{"d_model": 160, "n_kv_head": 5, "init_std_qkv": 0.0395, "init_std_o": 0.0, "init_std_up": 0.0395, "final_lr_fraction": 0.05, "batch_tokens": 8192, "doc_mask": false}
MLP neurons of a small language model. Each row is named by its layer, matrix (up: input weights; down: output weights) and neuron, and shows model dimensions 32-159. Each number is 128 + 32 x the weight over its row's rms, rounded and kept within 0 to 255. Numbers have three digits each.
Before each neuron's rows, "fires before" lists the tokens most often just after its 100 highest values on Wikipedia text that the model never trained on.

fires before: "al", "et", "ate", "ally", "p", "ated"
L5.up55:070151139135113102134170099104103126154146135118095159105113184104200068119091058198122094143155094114101126108122136136143142103092113078117144124080150094176146114106218106105082114135136125157129121182162106177110113094095144113174118218134174131067136121172066111097121138078111108149138151102124163086200126113142152109188181113175099189136098175082114106104131109185150113131148
L5.down55:154228060141116132079168112147101104129114117075132116177150196108139115069099118125147132107120093141107131109157151135124152125147100089133163212118064074128135142139173135124113165150142119192123095139094158118124182158116185142141136166092123171141156174109093131126128110105105097171132143129076142140179119142172079172161088142099108111085098127119065122137131176115097135197130

fires before: "\n", "---|---|---|---|", "ur", "ing", "ers", "-"
L4.up58:169186129188069160081095100160116139101081161094156118120104179151077139092157138136137107158135110099092131074123118063094065131120197154117126158121143137156144150118151133148160154105152092178107116124063097069124130143162188146135125167070113120130153117166096115175131162115118090108154100115203157182124216080156129118082153108091114138134139149124161115124141094139143114146125
L4.down58:159200088173116181094093138134146115147138132120130054175092140178148131136139099148116179130094193099120132091115119100116088132147186123120122155140119109123148089140108163115160151112098130205106110115110121159165151127116116088111124060095141163168159140138075171177120123097138130175126112073161168180028140163144129128122207098100123149150052158143120035132152131170125091148124

fires before: " |", ".", "W", "d", "N", ")"
L7.up129:112150074076157077108131153148121138159111208099129091128108165102112159161093184114080125118109141186143101133165138141140102112166117110131080131144111115080137114127178061114084159124115111103067064134138148165157106139152076173119157146152158149110142098144053068151147159088113132111076130123113187078085140101140153125137129158114127199115165143150079162150101133115116178105114
L7.down129:107115119102068125084065162102112091088120179138137131172048152047130143078126169149122100131124118170144136152127174139163146122047132122137096121137137135119170145140105129141190180148093161090163141105109170179155142119197151080153128071142141042072102135150140099078158109105150044140125134125106126170114101088162127130123133134171099110092114110154121126152160153130117202143155

fires before: " |", ".", "|", "\n"
L13.up254:119122183135144151128124105241153128130210161087110115098154149115127112160139126158158176121137198060119059113151090121124136123140126099124076112127121140120109141063159157107182119110197126051164143142120129162202139139087110096092136123074103129084081168127152132125128118122142132150149143119103109179156159136093117168163080105145141065104130069153090174145095170121134103103111
L13.down254:141150128081122157147089063141106134078092105147132108129207121165143111085124159103123201167120155164084094134167107138144123170117104132209125150102092168119159084073124101111152136163144094130072144071118118121139095092114151122131104134122107195116180073152108066099084185163104064110118136192135187078141093179123110111129138116094133115099160092102149146103116174128053173140120

fires before: "\n", " The"
L14.up534:107184201136102111104138152160105092125123090137121137091054122121061150171176149124213171100098177085113138164141116170176159127106133104147117150155157135104170130065130182142144121124088134148137147143117118121129115116175157121050149157110084114198128124149165167135117108147136172180157098145121138180131124091097160124111122098153132168128054139120127111170032136153119121138144
L14.down534:086106102177176135144136173160154081107113121105137139129061161153076154143072112131129137126091180120117131167121095134091143138168117104162062104132170057133081073098114161121119091157169160216122109144059163063122125097143165149110144127121051144184172101122166176111171111166174139130197118193109097089087096090166134115159127135125123134106120105081092162170107090125091114141126

fires before: ",", " |", " and"
L11.up522:141129046195155123134179140144123101110159114110102128138040129132159131157138079126096092087107097141101090181115099179146100132068160158117165106088117113154136147114180148117099147121143103171104122125119143134068048090117106117109141115123083084149192150158180105144109180136153088114106162129136162113081129103085164153147148134157126111134169142111133237077141161128160096108147
L11.down522:122149096152153136074119117120144121143139109120082094116000082103104119125139131118107115124184101131148056101127113145101149151123215132108129166107118141140122085142167178102120129127123123163112097129135165116116141075117129074135167108128144080167133123153065149114086159162140124210096174149087151075142132088098142131127188159181123158075152134053164236128098158133129125111109

fires before: "|", "\"", "20", "\n"
L9.up273:096156161120124136114096131170120096179168128114112157124130089135120097128127180069137207084119128106078072161163099173152154117145168138061113121120139168159168162094097132127171093163148093119126110165098135130139123132172127095053154149104062150186129141150180143187105074164141125176176093109083111141118141109154069145190119060140128126115111154105086080158103122157090123073148
L9.down273:145117138083156089144082136151121098137131085122124108144042123145065155130101113116150157131156166114090069208129153138137124115125111147172074118105091173134198123190127123148123080115148115107101084145109131121178124082090141180121141139145083168145189142146172167136160127236155143176116142132105101145156124119140146127145135132112157135101124148090180082087173085159076137108106

fires before: "\n", "---|---|---|---|", "ta", "g", "se"
L5.up296:177131073130087101156118088108174130112122150089133099165126117130070145115099155198062121156107111088110122150096128163119115090153164152117160093138224116193100164140133125141100139081152178128101154108089163051111064162122185157087111145120132105132106076187089107168104107124144185096155120126157154085159127108129160165083141122038156154111130131091122123177143126099135100141158
L5.down296:152157123117106098140075102092127122094146163096172130155129150212124144135077137152091137128065099086146112193096129116162069110114152115147146112146137132166109175137130131098141114087172130133081122101107107072124143131187102196147118163064081089109115077155078157186140132155105161087181154139095144098096170160164117134109170042078134118159104144145125075150079166122113121157161

fires before: "\n", " He", " The", " It", "et", " In"
L15.up413:128132190154140117099121157134152093200147058145162159070097157151093159127147193104134114149144143137102112132154141153096142096086104067156146132085166121163105075063097152149124161128153091147123117090070099127142111095179107093050144114135062123169121141109089145129105150156125149138198144065104120110143161104132134088145059162151118187102173124169123129102106129157092128111083
L15.down413:125133138068199106151135119155098084106144128174137084123000122169108159130157131123132128147119134157141088175118132120107067136121095138124083106176112107131151128167152139074127127155165111179138136116118128115156160078120165162093125088133034147186154106136205070121157146154144132186189127106089156101106140128129169113137160089085163162155149095040124167136114104145090065159089

fires before: "″", "°", " |", ";", " (", "89"
L8.up500:122149096110061121125119133151165171137220223091162066173060083061156087084070082114171093115136138155101151129126152110198103119144098179110143123132124118134113149060096178131116146083176141077129165141151173091162194183135100123118141101162176139123119117164107071099100166157125169095125150128136101080149137106114129097154156074097140181151108122134104146141094121131106183141154
L8.down500:103121123126122106145116138061105118198215162150134109146055117071145154027134118129098110122114101098126212121149132143153129127160086188135173108131129145133132154074095123118108193135187161146115155110095131106167171088106074124129154142156151094160167113072097132146072153122122191143150167095112166154170129102122113125112103141074089189059102118141087112156144173139082124096179

fires before: "N", "°", "W", "E", " |", "\n"
L5.up162:094159138168130127098170123143104143169173156123134063106083117041161121071133196112157206093178105143116129165148142133144108106151116112150147156096134100130103139098144146113083135097089152152069174192151161134114106130079107142111164121180125104162122157136123059155082178150132155086130108104068109111099104101153135061106110108126146201067115116142120181136132060111105142148147
L5.down162:129197163127118141112134132134053096145205170094123121140094139108129105090118155155127115190106131137165132118138119108160124174097141143097172116091117099109130148109126155120078140200175172141125115112150165144100086104093128138141163056203183085153117133106052156107099188159190139138161102155096091153127111071115146090153107137108116166083092080157101168158094111125100106135125

fires before: "er", "ough", "or", "le", "st", "ur"
L11.up284:140169117144109125130171124152147148130102156176108122152137104171156147176041157141135168127107132141070109145157227165124089118148129120128121104114174051172150172145132076160117181212074134080085143162107171112095166151103140111126128119089111089136122136091046123155113108121101110112146064170100124142130075161078093183133088137158145126135161118143124120153152185154143156066126
L11.down284:149105125142125094160124152168147141092124167187158112213155139040130117102148123169136102135142187150150128076135082107133090159110128117152151153168177164139102139124103207139115125141038121146156089137169165130079082146129142093085171123159089119104140119110106126082119143119138109119074183101095136127139169162129124137091077106135082145161095131036133084132165145167136128171109

fires before: "\n", " The", " In"
L16.up245:119157190095093160091151138167156115135137112133142152082090119092087166122132159102138149172087135083102098185165142154118100129159109094126157154141135117158135136037133130086167111119094128084167139120109104112069127122117178107120119152103080148167106129132154112145067112099164187187170151181114100138153141119149136119158126058129099165176109096089084103162090099149127138108101
L16.down245:111111108085163142126123178173118148137176096144159143130071095095121160138059116146103135151169119130075111198208179141139194174126099087090115102115118130124115122073135204050130149168124128150105114139079138112100145074136147136111096133102111145162182121101181101129140080177135157133168087171124124142037107086175111135131154115109128122156072120101109115172102128136095157109085

fires before: "k", "d", "n", "king", "land", "ing"
L19.up515:104131110121184075118117112082092097196148095123200154135139179086128121141125110159173162084126069114086146121124117141100104066045116143154114108131115101125125156126144199092168144156126123158115162149105134114136124144095126119152189134115088159138052097140193129148110110138115147216129137080133141068180193083016076128172121188139164136123117137132107113150181158130148148121117
L19.down515:112127179118112070138089158138146144134086168078138146171149111087075128151137064155156081129145102102109142139080203158114121150078122161250132125092102096119146153151075148151116096117141111109129074151187136197141140100144099173094117117160132186125114174130085163114113117141125150122095184130130125100074125148154101086167125119156101054115152156146099128110100146161070155100185

fires before: "\n", "==", "---|---|---|---|", ":", "-", " =="
L4.up475:128195168210088088137129087118158156120073128083111146129107162082065127139112098170059102121097123126108130147129117111101137170077110129084138115182132100147166100115094122102098160153177151155127142126126143074161153109146169135056156085139133092104106146158105169160102120109166096146138159165170124152131161123158122141110157145082086058128163141090143127153113140191114158115103
L4.down475:074146157092077120111096096112172141101155138122118123104084121114129090176110163161120151132112115109190116188066108080143111152106149156065193066139149135156153171133114140108124111138153169139112176140148135095114131125161116118076156118143135120086169080154130074192138139126189128107157143159124101127106169126116104118086160109137094092182080154152119088145153145146118187135161

fires before: "ic", "s", "al", "ical", "ian", "\n"
L18.up384:108123148130152052077146146068113100143097085142124111168096135076143116099133196125164127112084167161111123135194133113198142099067180208108159168128173160114090130156088133100074154157140077164142165080151193087144139125112143130098078127146119114112083096091124154168144122133125094103125096101091071149137088125113149177054119170148091090168183130099139153105099174130118108132156
L18.down384:067121164063099144158131165115102123098138122080129159113104137063166110131136117134153166167186113086106157127127140120115121216069141211094183148123158151129122152192081096133148172137148117119104098164102091129122130110115177145129109188066132104178095153181073138127128175184058109176124079146156054110105148163066143090129098107151130085093190122148147127144124088113147144152110

fires before: "N", "W", " /", "E"
L5.up133:145136134135106112186167127129069100137147129150084071163123109128097152138062156137109126117159072141170107152117145146140118107159122058134120127112126177168168115155067085124125153162142140093074096207159174139119089096128108086149132131156105122152097092142074125159137182118169160131171141054090122173088077075160146137160129146115144185066120100156171165117130187071107136154122
L5.down133:066078147088114192101133119100063047122123153161102127112110148103087183089114172152134067149132102113149103158125104108110128144154169143164132140087159141146118086128077117088177136128136147125198134136152140182136088123127142133178130052090149106150113103157053148083163151102153120119181110134093119131131103120129133130171076135118113185104094115053108153106170145100094213102108

fires before: "s", "ic", "gh", "op", "ri", "m"
L17.up271:155118148127096127089119146123107093175090131142045092204083149073131143104139136104123106082085128154145103143163157187171158136070164119120167175126119101133101162107125081109125113131129056144113183115113172169154128198075131204134084183162167140148105112107119161167172121157198169115158130129176156106118127130090131111081117158098044142124115109137093133109105118097113142114122
L17.down271:140126113072121119112126150122153154129108142126068140146135099142104153109091113200058217151120152147132138188123117142062134156184087109151114176110129077153098117122133129161109168157194152201156185114113074170127073074125113101112123128091079147076140108117117118098099194127133132121103109134114139176088151113094147093142097151113193114137233079170108099118127114117161113174131

fires before: "n", "land", "b", "co"
L17.up393:077063043150144079179111169065119102206154139084132132110158151157135175166188140129122170071068101130062138085103076087110148099152073084189163101105122178087096150163170147118128141180115134126120115117112104158086123181136093129113167087137133116140102151128150112172171135128121098143114152141148143090125126080157163120097126157087166143138099149084152141113145120160173105106116
L17.down393:106120129121125146123115156077130170147092174155118090114073163128116134083122121099161144109140144179111199150151123083150153132140156159171085121140081113107115070026109150119126103085118167142103119105094154165096103161128103145096168209091142079101103104163148129143133123145138130152134154086147124078126204090193095166131169149087163109152124124155150107074086150157183158093153

fires before: "s"
L11.up419:162146108130161092074171145099123135070095115131121131133139070135144123121076113150090178121107130070096110117172051057112093106159164126092134107068137158157124064160133119080146159106148096141157163126141112130121156067134105145118163152119135154138124105116114166131136152106117100140110117098050103130200120133165132109162134134207135129172053151078142194138099105150136116081144
L11.down419:158143116126104111070166135119135082172139101172088182156118134125141134097109155107117136155143130102074141152193076142175093155115173174089198095076093137057100119157140115117134151159116104172091102106121160115114125226141146151106092102060113120109083119107134160093203155120132130129119171086124106110143097161155164151145150137145046174122157165125125110060117066119091103146099

fires before: "\n", "A", "C", "s"
L2.up198:094089119093084139147112110118117215108085080180102120139132160045132083099120105090133118113174129137173128154139124107139136130139103171098082120147137152118092071163173125131085138216147140130145189161076128185175111181132120128105133117128111098168093172103053204125093171109160136104061142156097161157090105102087084096121186084168110167110105184183108118133145147134140151156137
L2.down198:163130103134156173099151124083149088119120108128147147104114105098168082119176150125120118087092128145162164139092141101159197142086102136152117182122171115118068109130180147157064146183095125096068162115088134114152107124131113144097108131158103111144074179122163171189122154114114123184108130119087126158106098091145074118105086109217128165090214161166186151155103096142187153073109

fires before: "ed", "ing", "s"
L18.up119:160086145133107121118201094137134112204094148146102125106110074183138131081134158150089124094150085176127103103183057111169076101114098162097163130093207167093121104154103133146099117104132091135136165153145142114149146148101092148110109105143186150131171083150109135110125101117115085152146137130123147120158115128101161131214121198131115031117096202126162154119103082132172106087148
L18.down119:081076080086220137118076101148121081126111113115174143162126083091142033100113132172147140123104166085133141097192138196173123175156099159093144156090128104159148134142115138108182058116133126171143123147126182124068101148142099118122154109117119182126094111123092149138129121144161129172135104126137121166103109108158178095076184133098156136138152106062117171060182101170170105104111

fires before: " |", ".", ";"
L13.up318:107154128092064086131096132140102108150101204125171117138163140161112137098131148144067107139153092169164083128154103187114147078137140194061157133142092150142120137150157107096203130095122100142121141108163133132144075127115092089086090109147168094167183137149111102194125114089110115105141114169124187085141136105127164158072164076140152081193098140196099148187176070111146160070179
L13.down318:139108148170160131186107129121138161151086108123142067127132132101102127136132150150082139175104051100119098109157157051076141183169154137118183093169058135167093075120121175070133150207103137104113104160124132114120107090125171130158142180106121091222083092111125104170150117099159110107137165113112100141131128128177100143104089104116142115123076177122151139143112116176106161141140

fires before: "ed", "ta", "g", "o", "to"
L2.up479:140173062135077127172127144138173128135170130121116134136104138181102176096101084114100105088099066148089087206072096163139106165130122104061157064200121174161103140138132130159112062109130149114104121144057180125195196137120156161143109132161112117163143138099142115179150111112182174102131133129107134114108158131116141110073163115036094142089097093118145116149093074114162183189132
L2.down479:095097147111107130161134154131142123158202099128158151140117134132093169101077139127079130127110112147135114165052085181098123166139083107083187111175141137149121092156162115126128092113142097113092119138104122091134145122092117161084096124060135082115165116112150101194170093178169221058121129172115120131088179157143159161065151095080165148104062088121119121161110123099197186200180

fires before: " |", ")", ";", "50", "00", " in"
L5.up624:108133155103141119111153109155133210138191177150196080165061059096122196169111117096109136137106143114131126065185162205134107134085128083106182117109090101141155120111115126120111096193159110137092162116146172079114102134105057151119140144147121130090142140173066102118105155175132099132175140202079136129103116167145137143121101060138116138114096115164118153152171176132126163100096
L5.down624:132174137086083106133110166092136156184147138081113095097130142113101107090156085126154168102156115125088140158131156120181118145142130139135092124090134089179180164118116181126081087061090146125125105101147086130163166111143062098127132135111187161073207175107035116131077190078104129122115170159107105082118130126088171145159122120132113149109117143137125136134104133105138110085165

fires before: " |", ".", ";", ","
L16.up392:102131122127084129137127119140092159098081184121115076160069093122142085099113174139202153080156143166110094115133111162161108124174087160113071183176146133098081158095176114137125133129141109136140117148150125143187149100137105187145098108159127094062089110164181104088180173116084130119124132154098173113114145121065136122149144100101155096131132090138144186087138119150110145079201
L16.down392:096131139126189143124129157158099125141110100149138074134058135088161148103092099145138116096141108107090127091107083138174064169144097108139110127119126095130103133133141142155103104135170160102162111099112147081077113136049150123111107163147140069157147078114185145140159131178126129060143104160080187172125156171145084108159126133133192138130098139073060163126142116114083117107153

fires before: "-", "mm", "l", "ach", "ur", "me"
L19.up9:141168192153120110137131093122145105121103139102076082200102179119137130146139157112126086168166196140063112172087119149061160114089112089144139118122182204165085137109138157059142123087102184132215130122138117092125112112107116138062162101065109133118095096141161157121175128120122174112120188128200137172123193115088091191102121183067083132102134130092127116159149147114155106125105
L19.down9:101135106105093186167101133089166128142113148169135071197134165157103119131090134076083109158087172172106074133077087150123164110124114134114099056182099142166136127131133130102073153173074152175091168120201102149167154129114178089155105154107115163149071089148114122176120119134193102118105048097095120147150221085157112152108141175110163131152085106188154096058154177134087120139086

fires before: "s", "n", ":"
L19.up442:166085178071101080124126145092098082123052168113131127135141110117119111138161178088121122107158133152066146135125115094155157131155135153102110122099130137179096068154083123132179078049146120150132142153091117107110079128176110168146200177107146124119128104162154121121122139082110127155111139200203126086090141097101149145127066159153109136114134122131179091123080101134086173115122
L19.down442:147198075139149136120137052084124087147094126134147120135085182120128160149143145145190130193107085171077085097117161088090130127132106144137103141156149131095088129160144117136159145076211139106128117146126141078124139098127144177040151112147107079154073107115148141150085125137167119120129134074148118133141109164152161118234096086151134152142167151087108190128136198112095101133083

fires before: ";", "50", " |", ")", "u", "00"
L13.up444:120132085072154176116114168133083133110242097103100134167141117118165125150095124137084146109126146133133143127117126131114122140104154102100124080110101079155124152140066106155179153130089113105150167095173122120133113120147152167135136142110174096151163131188086148159195135149092107063160136151187099107091146087080154148086104107120100143144129100104172163020144120124113163085160
L13.down444:118172095114186106106126121099182116116103109113126138146113120073085137084119059130077153139138120148172198137144146133166142197103120166186166128134126179136137166165097137138103158078127129126143105136138110154125126152097056124149117170149114130088116133129143114112131176152115135148129132146124115071110062082169152169187114183129169145062185155118159151120131165076117100123087

fires before: "\n", "-", "---|---|---|---|"
L4.up119:117223131182095099090122109122121125143108082143131174104105114146085155146116144141163083134105174126147164111123098120146182150180129213134130123136178139140172155128079188171102114115125144130097128145114160108144102157186127155092128102112108112120156132167131120160134082138130155100165091121182113130137153092108116126091154159123083092119062143087095132108095102200104144113164
L4.down119:152097129154119110147152117120098141170115149109144107160109166141134130161055112178114146091098107068236127117123162160167141150192125135105104141165098165097144127174107098161153121147116125140138057083115151086142147141117182132091127089159164150142185156123194139156157142136114169123164169070132106144096161094119170101119106097137144128145097104129142024085144125120051102139165

fires before: "s", "d", " of"
L18.up227:146127119156093119083119095098178089064103114154108171117139073080164126112156156176165146095082167128112104146158087070155171187107095153065133137164106137138141147158096081130103086160135145127097222144073162121193104122106130137132109117162198088070143146139093109107084142118164138071103201099120082143152110126094129086115115150133093153108158152126157092167122137098091091108088
L18.down227:128140102157127139117074118121163115160111166135186153100098142117126107132143100177225182191121156093083114050097161129124159163098077171089142083099095102171154154127113194141102162150172110155142077188079074089139085102118129125139135102152128203111087118136108097118127138158113111157145067066139152092110165172158155128124094116168164103103160084141145167119138112114116136100145

fires before: " |", "′", "″", "°", "N"
L6.up584:104135127124074208116111063154131143119186114175133094143064130057121154117148173076167141141136100179139149123169160130117077092147098111113155209140117115111163178124186111114126133094124064092105114135141119145204123137184133138094120116165151130165121099145116115119138191141133174165120164095064115075123174112118120081152118078133190118109123077154115147134128118131058146106110
L6.down584:110197086113094139045139136103071149146121153141132107115129132140114087069133168138105115139136169159139181144198161123146173068166129150079139051155130126153080129134139134118178134159170159156132092092066128147119130134143143167158151108135140158099083130197142096155158208090142112143141123138112167180122160102108145172068116116169099149070123064130102170095140099110117160157158

fires before: "\n", " The", " He", " In"
L9.up497:129137090175094126115144100132122075154121096122118095153000120131151147124186090064139115118146119129153130138145110131136132130078115151102130104089162125137108120090196121118062179128120115128156146128080093122103118109140130091085165105110082054163132169126127146143086144144202108166127169144170180105118187094089134123127149136120085190115162144117163226098123088121169170114144
L9.down497:096143071142157119109141142143150093115121107121072141115000112120127121104132102118123127128127101159135145134151140171135120139095169115108120128112173071150111104094176177147134139119160126146150105114088153117095101119131160103124179109095082075189135096143143144122085140102189108172112145154138129096109149108096138150125150149152113172114192127036123243120109120134168103095089

fires before: "\n", ".", " Cup", " K"
L5.up414:126099138170127129114180050127063117131081075112096127101093149073100180149127127055102103153172102099143159144161163119190077161112124183118133102135148103068180127145098085130139122181124124085129163136182134149161126076104128139091187136146079111114168133118135173158141126130178145168060120186071092129097088090110094159143142106162143169119099114097169248139128168117171098109149
L5.down414:101148107089079076104091146125107106180147126133066128173051129120096111100116129140117171127120163180124134158090091137128160165073105107125040126094155090111104131097166125119133196126175153119136109168132077164106113108117147129165151090130124112193097070094131107115108172169131103087125148135167151203130156122146129067137096143149111145161160139118130136095138050104154180162121

fires before: "|", " |", ";", "."
L5.up346:106141151130098127202095136137144131136134167180119088144137103141094105130181111083153173157123191118167121158140104226167152108167092187108112137119043122096130164124166141105169135117149150067136103127124164109150119093069065156088115097052165110138110158147147082185108137107152103119119113147039148128071169115117155119086113110085134125124145144122081103110101150154196137093124
L5.down346:154075148140122152130163148102105194099107077065114113162137092153166094127108164132139116113129115111108140117164100165148156148119150128190118128149079132115116103093172089125130084135137236149179049125120214068110132107128174101153155148118080058109163159107149166120155110097142108222152109109167103154109157123122118150135141160154151140157109149118112159143110083092146112131189

fires before: "ur", "l", "mm", "st", "me", "op"
L9.up68:183192088105099100130164170076149153138047089166172160222084135108134130117144180110106114146085099121122140171117118139121127114099111092113157106125138111157157186136119122063192087107151108133140150087098129150189122059068132096073117131117130088155116125150139089121106109118172165133134086149144115097163132144120161174162117157082087152148064122132077116085109139102133153166161
L9.down68:136160074121090089163048141100148087112140120136100136160109028127146114139055166097120158109097087149071070123075116184112097111102183150120172144118176152151110129129100169080144169130158090160170097193143186139159132177116184124149139118094136138115122127111150123137134088118087099053147100148155058157152130157147122111108129171078102137144123153145107128117133162119167131168142

fires before: "s", " |", "ed"
L14.up569:160077080150149075111111103118185107122097112134025076137090081168161123156118190080095092151135072144094060112179098139108110092096148129105222124056136129132147105123103122127108128125121072146158168143148154138133115105153079145103128048114122131140144107145117107112145139110185170116152158180116095135103137159124123108135142139150110084147086136143154193158078116093158107123118
L14.down569:099160109165133159108125159058180103159145096118103112111082105138188178153138121108137177156158128127137189095113105165126147204118136133067081091148122116082107108096120193126125112071141121173099037209147119118142105119103133137117091118126106075179173084151142116101105148117176128159115140128145157097126118123153121090128140156146140178111156129110169188160097112135112128079155

fires before: "ence", "ent", "al", "ate", "et", "ally"
L4.up209:101157090132101109147182091148115100151137102096111138123120173184155102170160126200076101132124070112127118144111125132147136115132169026086117092111104124082153127128181083147103109151096116108145074156093164147127141167152115126158172149131135106139135086078160142163135094131122098146050171103073222121181153153127125055175142129150125171139080093187128144136139132097165130089180
L4.down209:147139143119088073109169122133141067170117181123140146138122139129126096129158131130118196163106096098090146152107069124129141161121169091111169114147092161093193131099207107109105111180124131152104111176076103136081134167125126141162128183120110107157101144136106104102139139144093075138069146136095170160212139155135104064151093162164144122125069133185052166126109210129110128111187

fires before: "s", " of", " |", ":"
L19.up504:139132138081130079147109207137120076093131119142157146082125111120187136077126146103162197126126129150114125095130153104153101124106156127085161119111148160114074091179061125168131119125130103125090139134129148152139042130075116163156128119074120102112097186110082154131137121092151108095106173158131112110117133069116151121069087124187124140083155116123160082080167129146088141053109
L19.down504:103154141126187142148137129101152124136081120115115096156012165084144133116135186117132080151125160119120051138131101088176111138133128173149158211116154118115125149162108111124120089110129109132202125092140122158158044105091141093083148143105102122190136162164075152093132077162112098126146155088167130136112142125109105099191107123096137085153161158060157183135101137040185106133150

fires before: " |", ";", " (", ")", "50", "00"
L4.up616:079207142079096078118138130119135140161198194117169044163119129087097138147063113116128138097104142138088137077142144141140099124202064161106169163136121102115146159066155162107079149117104049146113135153116175127133140162152091147082133139132132108124131121162081075119098116132128148090155144150097072107133145131130142130142144050140129136077108155125116152143138098137098207119150
L4.down616:095174121100083029115177124085073079164108164179152061154095104088120099118149135072133163099158135107182132145103143156085095139168124113175144173120118076143124187117159108118101180102102199136091111126095146179175108123105132144108148125107105085121123108143141133107127133205122101132136150158111193058169083067113103131155152166157189094123130164147073135142166107107120142116099

fires before: "\n", "==", " The", " He", " In"
L11.up338:141134190115163140125144200124135098151143085162132177139115077063115192088137147135163155108120118106098144126159112165142134203110103105139164111115181118154121155046116172127103142104106140075134081079113128109089112151168167138132180111158106116154142134123166137157101014142094178166144072085175169157105135143099117111160088119129108155106134171070147131173108098146143142097092
L11.down338:103114155134162152187071155188110109105157130114158120108058142187067182132093083125145141157153170133080134146127127123099107154092109148143120154118129100160102105141129109143121135194184128223118090119124118077145153068141174191089123140127066104157192110141164147071150125205197175152128122119113118093133125151133152137133144125084162176128079098088102130125107149127082137110069

fires before: "\n", " —", "---|---|---|---|", " "
L9.up249:137177145140083129110154136113166143132125091134115120069029137103131108166156098155136185159120127114161115181118126187117143156121093217131063093160161153125155174106119094127155076159125147088164187130152139109065137131133128141082108094121108106108153127161134171141093101119112118138150145106157087153178155146090122142152160066136150144161099212102164120154123057131123226107126
L9.down249:093096127147111138154141169174097142202130115140168091134152134098125054096060118141119094140168114107181090123141170132150165128142126157119087114127125087107180173182091181157123129148112118170088126125162158060080140179117172097071128175111143181097154129088117098131155181130119147133132120102145067101098194145150114125098160138186141133183097067179104111132122075057109163113195

fires before: "s", "land", "A", "an"
L7.up272:157085143161166145104141176097117091128105139128138126187098120169121121165087135106149093097123118118090084126149110111137133123147167106117148145053174124143108131128091154097097117147140080137185128114154134163160127183120146130107129158138058132146138114179171137137154214096162085086114160135142079132192165068137128040061095107152078180133083169156120164155109085124142140096101
L7.down272:111125158109089103092159098148081086124109162171105159149177091067126126139153130166104178128155126137144121111131099095147083126135196191121152130091086086086108120128172066098153133157144116201181117153088177170049129152066122133137116117096200113105186141141172147103127097127129140138087163148135128130130062165080121108141122202124132112104078099100098176084106097115141135140150

fires before: "\n"
L4.up180:137087132154065145214131064078140149136090095176131120071086130117052159170094135166086064153120133126138158113111147083146139135166128164178061115172154127101193149085141084123168120180134121100173177134096112135178156065155145124101144120157131077133093179137129164134151114092131172152122134151129099090159085079098123164088143075150117129114094160123073206167099144178146127106141
L4.down180:126135088125132097140129178164166155143160096126104153103128173132113109133122106149136107138056157143149114161123099125142143205159121113144078147089119102156101144060138141130164105139088161161188163134144197092136139058150123156119084107082184192114115092111156126112143119106111163085142168085215090194068097142145108086121120112141115072169136126091165114097135103111146168140133

fires before: " |", ":", "ite", "\n", "er"
L16.up250:141057134131167174112061129162087127172122101114115137092148140103125204137140087050184109130119164110094100117114161145096094115195120127080130063116097190107058148131199192109106110086155169076149073097145141142119129082119143172145145050090144106144126129102084144122140106127142131154176104137112106159164156148142154108201103155136089074121099156180158091122099111126146098116126
L16.down250:090153112105156125096165081097101097145144179122123140162181168175074173138190115151142115138121087109157045133144138160140081151096154163126200123078127177166103180103118116146080147157114128116128151164110139091139151141163118122169071113133114047125166120136100098104207154122101030105125106120129132145147129085081126092129087122105093127112084116100180132192078152145157130137135